Part of a small language model's weights.
Size: width 384, MLP 768 SwiGLU, vocabulary 4554, 25.3M parameters.
Training: a variant of Adam for these matrices, 6179 steps.
MLP neurons of a small language model. Each row is named by its layer, matrix (gate and up: input weights) and neuron, and shows model dimensions 128-255. Each number is 128 + 24 x the weight over its row's rms, rounded and kept within 0 to 255. Numbers have three digits each. A neuron's up and down rows have the sign that makes its largest values positive.
A block is one neuron, or neurons of one layer that tend to fire together. After each block is what it responds to, as a language model described it from the Wikipedia text at the highest values.

L5.gate71:097121105106133132165133112150126090168122107153127107146123104117141129111118118095106112140112089112085111104123101115109115117124144116105169127109131146093122129096094122173117130098151155180154132094142142092131144151089167115126115107135100091084177139112102100132126153149117140096122127153159088105112089083151137129106152151161120155165145138151110133152130132134177150119119
L5.up71:097089072138131098161130128112141094118137126151110091130121130082146125136100115098152120162093108122070144116153114114159103092138152154076138107116156112147120139149120133159122145098143157154111143139130141118138116148132138094158165105112140133139125165146136116145118130183116139127136123161119121103049121121153141136099189119177147152121151090092102129147135138091125141133086
Responds to: Clause and sentence boundaries

L2.gate27:122149140076127168101104139088158121110149157154155083130147115139101127139117126125131138124106158126139111094105101174122111129112151153155174154116150140091167117137139138117130130141142161189127135108124172162085120140128139131144113107079166124101131138112119124114142098176137145161116120104144149139142119127119128130110089147108136146157160129163146158132106111144109171089106
L2.up27:131097140139133144095124111162149163158126146136146122118138139152065140133120143121130123109118159114165125116117141099145116142104133176132120128133110116119113144160138097107105163115112147166161128139148117120162102130127145103117141107108107151144161139134136090112070072153099125165083091137134108103090123134116139075132135121128151133142154131133113143142127137088126137145090
L2.gate137:098131150072128117159109114099152105115128131109153097123106149094095121120121110096149114154115126103147127137153126134144117115132137146171153150129106108120155104197110153144099150117138108129121169157132147123104129147112131135122100107156178104182182110086104122112125156091122127149127077128132116089124155117102134122126138116165133113144120161088107146125111084095099145117103
L2.up137:131134105162133124143132153123115095130082127095117129123159100164116143145147085099124155142158136159163096157101188166143130131159133109104120132141158122149126147127098097132129157146158145118153150141153128120131124149130111113161107125101148094123132126112109124117124174107140155147110139109138144133073147154142098090106108112106146116153166113115121138137142111117121121097112
L2.gate165:109125099150139109139131128140116138136084128075134112104088127097072126166121153120144117136117146147161135163125164120178130150118145126120125144108110119099141151174121096139120100107132126158116121142174125150114107142113153173128138101165117184133122100137126123096087112104107114157117109111108104116157142160105102094145101131127174133135107148104086130127119104126102145153068
L2.up165:164106128169145166084190105110056178175139122149186138115158125104133087163159142114142122116151151122129073127155143166126099099156101126100133148102157137114139119111115112150156162138127112135138123137121126146138140124127109094130122138123138102118114147101121104114130129133130106103109119163132134139150164137143149151130109119180148136107146154121089132104120108151106101131118
L2.gate216:114157128172131099145128135115141147134163117105126115165132149114125152121124091124103158104162118155135106155134155143133142171161159142104114113132102131152142149108136081138133135083133130150133153112165071077122089117166136153139130163134102118136121120103136105135139150154091136136134078095144117137133119115106121118119168119166147108093140110112102135139150143112121129136083
L2.up216:091110099149107121094168168137143150157170178187134156174152170137134119110123097132120165117151132131139144160135160186077093153134148155119129138131120122118119157093100123150142133127112113050154150152108140074123136181130148108106132144134131125108115103117109102100129169144101123141089084139174144143157160121096141135151123110113180116124182147160131123132139142118108130140163
L2.gate307:164105132136111127140077135087145125114121083104097115084114106113122110155132128154084158134103124157159112123145131135128121124155156171174121139107130073130186127130168100104149144165148147169108122099134148116106130149142123118147127132112150108122108138108118094107101160104122086148147097135127170125142132108150150116086081106133097134141123120147145139133124125130164096148079
L2.up307:135126140124135153172125053077153113092136114151130110133109105154105121133133126126130108088089129114141102143096118141110125129150133098140105130141170130148166141171137119117150122120111121137122132101095123151093127149154109098147113147139128130078138122095118166092169126113140111146153109123110183189118157151118127160140127155154142148127096142115123106099154109123147137116105
L2.gate412:105111102151108067103154136098123141096135141128083085083098149117117115121170108135154159141141139117123134119199127131116160161108125141149077123123155136132096109137159156107135163135096136149100143131156147114104134154118140147095083143119184123117170124134131118112130139129134112133139074137147122137158119115132128084099145123148111147116171105107093175148125166117139146103097
L2.up412:083140126147115071116140164131095115123103121141125098128124136098136120102180116137107135134140120115126115115098121132094179168125127104165109133142139159129127175119106167106166158134124116136126142130116163128130126141117141148142141155067165130082104129134118114125152146099145124146100103156121138138174092084150119162143184139090088146117120125106111139158146152124092142111155
L2.gate632:133124111146115138155104120128125136101129068133124130116139102126122127165136115112134116194143139124115126115137150116126097072171136097124114084125127130136124099173120094146130087132138103167068156147122127144150129116100187161106138106132143161096190095077126092143143117133080142141101127112154120141164137072148157121079117141148120109125155146143130140128114132151137140161091
L2.up632:087112110151149155110123134141146114106180068131118135160103127107133138154113123131134150149150152109143147105126128156120074138161137116135119124119122092131166127134138153107171148138142103123105138134080178132121164129137111127168102124136125132089094150090134099145114102167097127122098113115132176142148128128132142124171120107117114103124155128138134145126104128136087114114136
L2.gate667:095129131119087135174124131114118152077112099112088143121118104084150182121144094129114119190126114136123113149127130141147098137134145120148146095111111137119180114144092137103124135103178113111151183137172131144113103168138137128129106111153175120170105147088104095131139123119093118153189100096085136115122126072123115117159088085144141176151136174145110136191134124134129127131124
L2.up667:113140145132106135095143125127114169131126126147097167126115118123148154157143095170108133119148112133107097104088128152144080117136158136107174165168116096111159095143168123116099143121119163121170153095137137124098175144121160075143109151147146141160142102126128108119109121107117117139153077115122154136124121127152163090113078100109146160164169127126115129151109135171110141138135
Responds to: Past-participle verb endings

L4.gate5:107170159117092116085092116109169065115128107161151119109096112124133067151092151121108139129145086125183125133123167089144162087143085156142142129079143122117117145156144116159138108125148141147077154123128133124136138159133164107125145120104136086100144117149124138129128122113108130142114097131127142101094155136113173135118110135121070122109130127114089141107086174084150144151120
L4.up5:102142116097118133114094172118129045189126102121124137128110145100122134137107134104102110115154163111153151104137127136162121107100090124128115119111084152101111136104083101115110146136125132113119181074138129155141141161127110048084107102126168111148155123098138105151116101068124138120138138079095153072127180121111136114157130124116089119109172137134091111090092136132129130126138
L4.gate54:145146156147135092140099120084135130116159097138155115093079131116117105120206086142131139120096119155147121131123123125120151110160106103134142123130169116099156142164158171087125100152146104144151154135124090133149123147124171124134132121175122128119149136112131118095123176168114102103121116139125127080082127100141168101134134130128125134112133148095104164144121118096142156148103
L4.up54:129123124117112127114136094092145148128150161127088168135119103106099102151126145160101111158140092120075168054116143149160152132107129127115157134099129091122094085136095107152153080149127156104129116135107115101122105151135106139141127119112132131129155122173159146134164137179109171124089116162132139144138130146119116078138116148121108107114159109144158126139151131124133121135187
L4.gate140:133112113104132146120079066150183153132160140089112157107155115147120093161140161120090159137141120152100091100123077161062092125158140136126162130117162127108129157148151119084143174126149096141104116120139163105144113133120140139118168100148148126128127148125053107116130150138122128114099117145141171171141132133129147168111131135101111129114132091132115196147167134119097100104137
L4.up140:124104126134173111141111101103161101118174166149117159132130092145137122093110137148108155103140125116126090186111087176138155123115146137133134096154129078147096169127111144131150127123127187138106095098122084118164173122137135121077115114138123127131149129085124120145121125152148115142110095128101151124115176151165129155132167092122149129134121151099117118111116122111155124168129
L4.gate264:116121118127122124084126096098099114131140111087108145141125162107147154105117153099152147123109117129096136139138119151145096107114134128115162109096149140077158129095092115106096120174134140087101132142137085122128122133121149088111116096120186098125130141119099093126107102116108077107086118098133155134161142124121165150114126132123135103107155111114106159135130155092116103172070
L4.up264:093101099148168085152148141171151139141170140138133109110101154077125115129157124125099108145119097127140101135158132149136165114162135086162160104111102108078180152117196089139082093149179158125143158162145160151167125161124111137118153144120170097122078185136141106165140110135092151170139144125084090155118117136104131132140142158131120110127157118110095139113113132114149138105111
L4.gate340:112122123161174134137135057115131117158185173141110136114139135084159137135140116126137130141116118150113128110140132106109147095136172123097160144085111166128125109118125120109142094131134145112171169119156109105171117173098126094121102122157126134152121115137156154114135120105107144157128118056102131158099160123130149081144166115143115155093100136125124159140102134106141123130112
L4.up340:137119117088110102073073118113136119126111123155091120109147140118133064147096142157142138118132085090108139116119127144094159105089148117149099149114129117130199166139152094163118101133124126102149115119124159153133121118105142156102119104105150122146103111118162078115170113141123124117127098157119103164162108112144106152185130118137119132113167150107113132134114152071132145161169
L4.gate446:116089079134101152127078079113122096124151098117117120117113078087129101146129151127162136117118085136110118148126132150096141114147150098085136137118163129124119097155124176177127160123141142127152138130139134119129106156103098137127114105165127113124085135163118145104139152136101120082140121156113139139150130141173106129088123118150122088150177104126087156120106177103145141129112
L4.up446:111123132139136125112108126078140096151139115131118176151175114136155098174149127137121168152154123113136145121141154120101124135117135124129138142128137122120157144154139167106151072147135177136164156118129154127078122139147132134158147182133124131134098107136121080111119110162147151078123130138081090140057096113112095126074127125141099111115112151101130189138117126122139160141102
L4.gate635:141148099130133092118116096131136084125131170107146090111136087093168125146118141116103129125153102128107135130190121108126141092103128124125166140138134152146096110140120117163123118142124135091127136157081118111148108159100111107126123145154218124138074198092172143119113108157128138156124096101118137147097151141161156140137132116113083100131117092154097162125132129094121129118134
L4.up635:095122123118118099093095086136114111146125087135135111157109153132139066107121123159101134113173143099124104073143113125133121134125107139153126118121121172182121137125126154128107168110116146117111142170086126100099137131184096159067146145115130131141117128124124107126125171088159100107096116122133098145109141125149164122112104142097090075128107105167125115142128141121155101122148
L4.gate674:119117102144135158123100120122186129119144110090122090160165093106135164154172123145134102102153124113152139171132118106143112109149106108108157143097175123137136120114127130084117125128140143115141121121128138099190142077117150141167113095167116135138139146110161142103136154129140112131143122132148115151096124124119147105098124121173094164110156132122112166113109125141131090121128
L4.up674:163130128127157087118072134108168100067127140142136122132152163116126131143080124125092097120125100128094143128138097146102154171079141160167144153137121127123152136164128123097156136128105130100110086088146111129092122161140158067171176165105148107129128140132108153144126164145146099111104131122096154120133145094139107132125112170126135128136121127089143158134131128143164141146113
Responds to: Passive participle after "be"

L4.gate44:116136103096086116155160130120142136134117145130161135097164111134094119111150097163146120142114151087142099134161125119145111119109067111120121137113101110097139124161118130154118124151148135131164126112161152126132105111109071121118141131133131093097116114122129163133113106143115123152150133136141145111115085122142136120136098147129106124092121160088102135148136092134141153130069
L4.up44:128124152112168138099171162125116173151158093159145123146137101161102120179119105119168120136105121154130150084150115077119099149119125104123091116150100105134166113149139141124117163148124102121144149138125122128090167143119100146150094157133102151118116125116159119109148133107097135133139125115122116129140113119154103144170122183128123108170098171125160115119164143091122114140118
L4.gate123:102126153152081102135122114120141133146125186156148148143145151068151125146124061146142097145137128127128156149177134127116130133086139134122101141122140152113134110117122142163145133118135117110126125143169138103142118138069139137114136093159162090154128106107138152111152119157137139125135120154149130130139122154131144141125138123140119135156105093080077141159142151112131116129127
L4.up123:146147135127130159083092158107158135088127081132114193118136135114153092157152135138137146112155154155151105132108125100146130090090145131130144135123117109074170127108140126136145123114183119104138106125124090148139141105133139112157105129120120130122126130143130134103115153122158096127155130138108134112084132133126100117130124138101131108171123149099142107173130141129107115147134
L4.gate200:116120063113113174109128149150087125156095096174107143120140115106152121139136151109142170148097154152124176135144067142111126118105120130119113114105147090079140125143145133147127136112148154141169133152134133176122143100126137128131153148160113179116106109123144099129158158123162162167109215160088150127127072132098136157133115139182130082120142114157109135140134114106147134128126
L4.up200:107145114083148105112127121153130161159100126143091152117163097106090093136154130112146113141070118097124136107150131134131117107125168148150095076111086134155173115154134131167184135135124156106110118153141147165117123142103133103132149133090120134173156121122130101116092109091108141093151170168087119128115145120105104124152110168116145108069138141109175159149120106120129169117117
L4.gate300:171107079123113151125135091113145119136112194108128084151121170127117132109115143110145137121171139130159106129154116096136059123086139107114118194080131124123138100115099119141122124125177131176133147099146136086101135141087088119139099142150114145126115158074170114145135167125110149094144125137133094120100095134129105140085111130148177133149125121109135144150130096169124129097117
L4.up300:137108156150127159107138127143137141148106128070103160095142170147118123128144146124147172128139128111134105134108115144095118144123118143126135095086120158118136102113148112179114168171171098121155142143155128100116105132164129142143127163145109156119147136144126145128122132161149114150157110124131135146085116134147168151091122158129136071183114131083121114126148122118101164153096
L4.gate419:159113101132116105123103141134125131108094139146123140136140100147100115137094158116117170170133159149152140123156118132098137184129137109148123170081133123092133153151093119147135151130070115109113132129131096158073121129087139133135085107086146131155144143107110121095115126143121126115132130130093099100184150147094091105064135136151160075121141147121120111160156111129131137098159
L4.up419:182170129148118080096167095098102122131110129148146130154165127100128097097135100156100142133151133113139125080118151148093119125100096097164116133136113141127140134140116120184177108133104142122121100111126108141123121182130103117121107124111167139142146181070132165136147172114160131101106064139132124118160182109078152131104125154143112096132153151114170142176141116108120104095154
L4.gate594:127146099119136107123150136128180117132098139117136126148132137126122143111143119106180110139120117089124129165144116153161122134128088137149116115122080154107134121124134165118133130144168132151149160160163081138117115140108129129145123112152168146134107114091151113129142113151133147102160110131109159154103100125082102132097145128158114122127107145087128189143173107102158107120111
L4.up594:125149101141145148109169132148171117158079126135162161133088153136153196138134167103162123155107157097093126127101103141126123129095113073126166145130119141114161108122131143163137162118117089130094134133141138119110124149130140122124123130132139149146114124116139144119133098088165166121172139140131178175165127143130095108149178147131102110152128141083105095156112109142129112125112
L4.gate631:118121109116153110117138139143130141120172108114100129091081108075157130139131157117150156145135105138097121106115108186148130117114097142102103144099131168138127103129121156150080138181121151168092142131136120122106145169125167103109139129122163136125132097124156144109129147159138139157164097147150170172127140129120161152170134113156172137137117137131154134125109091137129116106095
L4.up631:134118124137154112125160126086141138115135136106118143132127093124140150155122155137171155142096178144121158143131148119104126126162131120130151147137163115133125126136123137104157126150176125159122151117169142124144114151158104084122143105105114135129126135101120098118129153093145122167145092150123141129128108106141121082150105123132166137153116157135161093148105135091140135100121
L4.gate766:101135102141160145131128137096130123099095156097173144120179120099134088105130133155105134189112119116133134164151113172109138131133106154131126101103117134125134098156137101148137080136152139088110106114162103183122120133139113117138127086122132105164140167100163157133141145090167110110146117127092108112128134143107104095133147164123118135146100142102118167136159157128127165141114
L4.up766:136133117114106128124113178149081144098121127132126129112164107150160140099132119101166175166129143080117145132138157151155142159131083138117135136108159113101138109118119111131094136102143101132145145166139156129104114142129121165136111150148136183132107103145131160124125125103125123130188125122129128119155152128135091114118138086130117101136101140072127051112135115149127141148137
Responds to: Second piece of capitalized words

L2.gate73:136117111152145143143154147113094151133158075130101154097111091159159147136152127088150169099157163153143167112192109111147083168142135110149128163113109149118145122084145144164137089135124145137166133154125108145058106141168125130086120106136113147166130104141168134149125113103094143125124159139130130125153113123117153115085147130185124140117103158087134130129156079132135116121136
L2.up73:106125114116126113138168134133111134153135136112128160103109136127159142138124116135112137159145097133098124191144126157153159140161155137110127140153150110155160102140146107129147110132099092076141106137089119140123150089098149145123135117141155132128148128131101138112109164091135122128100140123142136112178123115125087127112169080088166145151114156132150092101104132154159113168164
L2.gate76:134119137159147114147125161151124142131094145127156133122099118126132115127120156127073139088126121128082124175139102130161148134128143126138159112126111123130153146126153117149140109148129085120101171137106149091110118140141113155136067142122147146160127128118106135164108152138114164150138102084130117102153131110087120139141134105125147121182145120118150116114073098099121118123142
L2.up76:157143169121137131137134155098087123135100137115149157126114124172175112127142129117115109111099123168141148120100094138143123175152105137089130071125130100163167122105118126110094144122120144134145154167126122169165134099181102119155137115157139164134150155097065117106109115132121127098125125112135124145133108124116142118139116124138165136163130119119128088098135134166149168115131
L2.gate126:118109163117149157108121131142094102118140115109147109136103110125080150132134114065108115127156126123109099146174105073130105145131132130134141128131136144156119127087134123177087161139115125183155167103136129147114129141129114128092124131135154131127154136122104115120089119115143131080106054120107124100130109132118112131113129151147107141113134145108092123110078130142125140113148
L2.up126:112110126106130158100124113169100129171108130157130155102129115095111141115138126155106111072138096132138123145133102123130107133168085133099144133138133110089172098133107140171190194113102146127163121141094122102093133132123126116126108152170102137124129090137117146121144169104144126111097152124103097176127173151104130093082115137137113119093144169144097122125135087139136099107105
L2.gate264:136135085144135146143117111124174136132117149126138127130120118109097122150135170113116117099125141125115163107138137170119117130123131137093094125112096138151114130110108117120098112123141100116164140168121141134138108157123109111129114104133109130142170143140136131124113132110096080157129121132112116132136100121171109118088096116177133112115129111118121120141119135116089144130068
L2.up264:092131120178165132161143113127109132150123122158136158120107150113136111147122133133114133139087161151132147125100161138089152153139118129141113154112143116162135132111101091096100107129127128114110126155098158189109145108117135145171149174127096120142089103096123131130168136102094068117106155131113127109156089132149112174097112102150172132145129116152133095146160088096108140149110
L2.gate281:154145118171113170132112144159101087125154140131093159116109100118124108149138169097108121101155128133145087127168082140125149091141062126086093130170146117186146140100136098166126156127151130123151095171123167159097125135127128124119143146075121113156164131104092104114090154098139098115149092129135127120111105173137118113110117107137174126145134148117195110127117120125121134195152
L2.up281:135088130145169115170121070154115125134132060109138135160138148105145073171186156167091093131128119137130129137115113154132083134112089082100133142137105130152150107131145126130100110140099124118115131153112137129112128122121157142110082160086106136098134084090118095087194147090141145150146102146103148115105124121088116118123139153116145142144154124117143126090133134123153130193094
L2.gate528:146125126145144155142122106128103103112134113115134186125101144131145167164123134127154122154123172142101111162149071140095133111108157123112134116137123134166145132100127128121123116156110135153088132107134113086101104201151115145133111119108099132098139136150126119132085154095117146155123115150099110124100091064100157145105132114140103139132115128062112151121135123122136103117131
L2.up528:124108151142170105149132092097112112091109131125136133154143113132122105122112125128117126153076166111141139151140123054143156099152136100114116108084133131117072112081143131094123103107120112120127173116134151115088144166150119099141169143120119131124154142143144092155148149085104085178121130128149125129099154134138123131130141134112116124132116122114122099105126149129138107182114
L2.gate550:142110133105171135135097136101140111096130141122159104101143088100128109136136165118137139145151174133143125137132102134127176135149130157105142117125129115140102070068137133119113117124144115146130146135133150169142123141151106157094083116131145110126162112118107117125111144109130135111137146167108148161092125144082110140073067147142111111089143167114119156160155083137167127132115
L2.up550:123137113121163152135114143134142095076116129143161119162099143123102109132158167085120151094151082131150112132132103139128132111126154115152154071165151146132126112129150128161116108152101140109127154070139127138159155110128105167133145148142144090144162106141096117132113155072166130119116167162155094163140118118107139134148106135113133099108136126097150162125142143122132140135142
L2.gate757:147101157105142114112096105146143141133138112110158094116114103144114120172104160090152155120138120114140099094131134116108109086108147152128104156102074146119112138116144115152127116112139111153137127126131158164097116120161103135119112107080128153151111121105116129074108139059143119130118137150132106150132082088117122145158140136109142151130135141136114141122144126141140152168098
L2.up757:158115163136124116147103131124152104197146132153125095128144149099153103150127159154148124127154132121129131085134119124094140090148131108194102123153114089103136120143119121154119111126161080114164145124145134155114140130111127115118110133103114133136105099130122155110156109107159129069136128151112150113120114114132126159132123083081124151135138152109123125120164145120186143119098
Responds to: Paragraph and section breaks

L5.gate45:111150167151159123128118102101092086134158088083110090114119101124153086147114104136146170096114127116140122180124165089083105115114188121128121100095122094110164094125142137120118120161170132115113134114149052112124108180124123149102109137172149159130127101110146131148161134124129131102142086133131164120125130146090122089093115114156115112135141129128092152158099096121137144123131
L5.up45:124087102111134123128154093100135141132157086099111181115133150065139137120117117155153134148117107171116159156109112092135123137178138111127121118097137128152140163168150103089163103132129146129194129120140143136152118101119148152128140074099150127094137127133154120128126155088110150094097104110125137136120132118120148120146130116128143119112128153085131116133185127100136108126108
Responds to: Passive past participles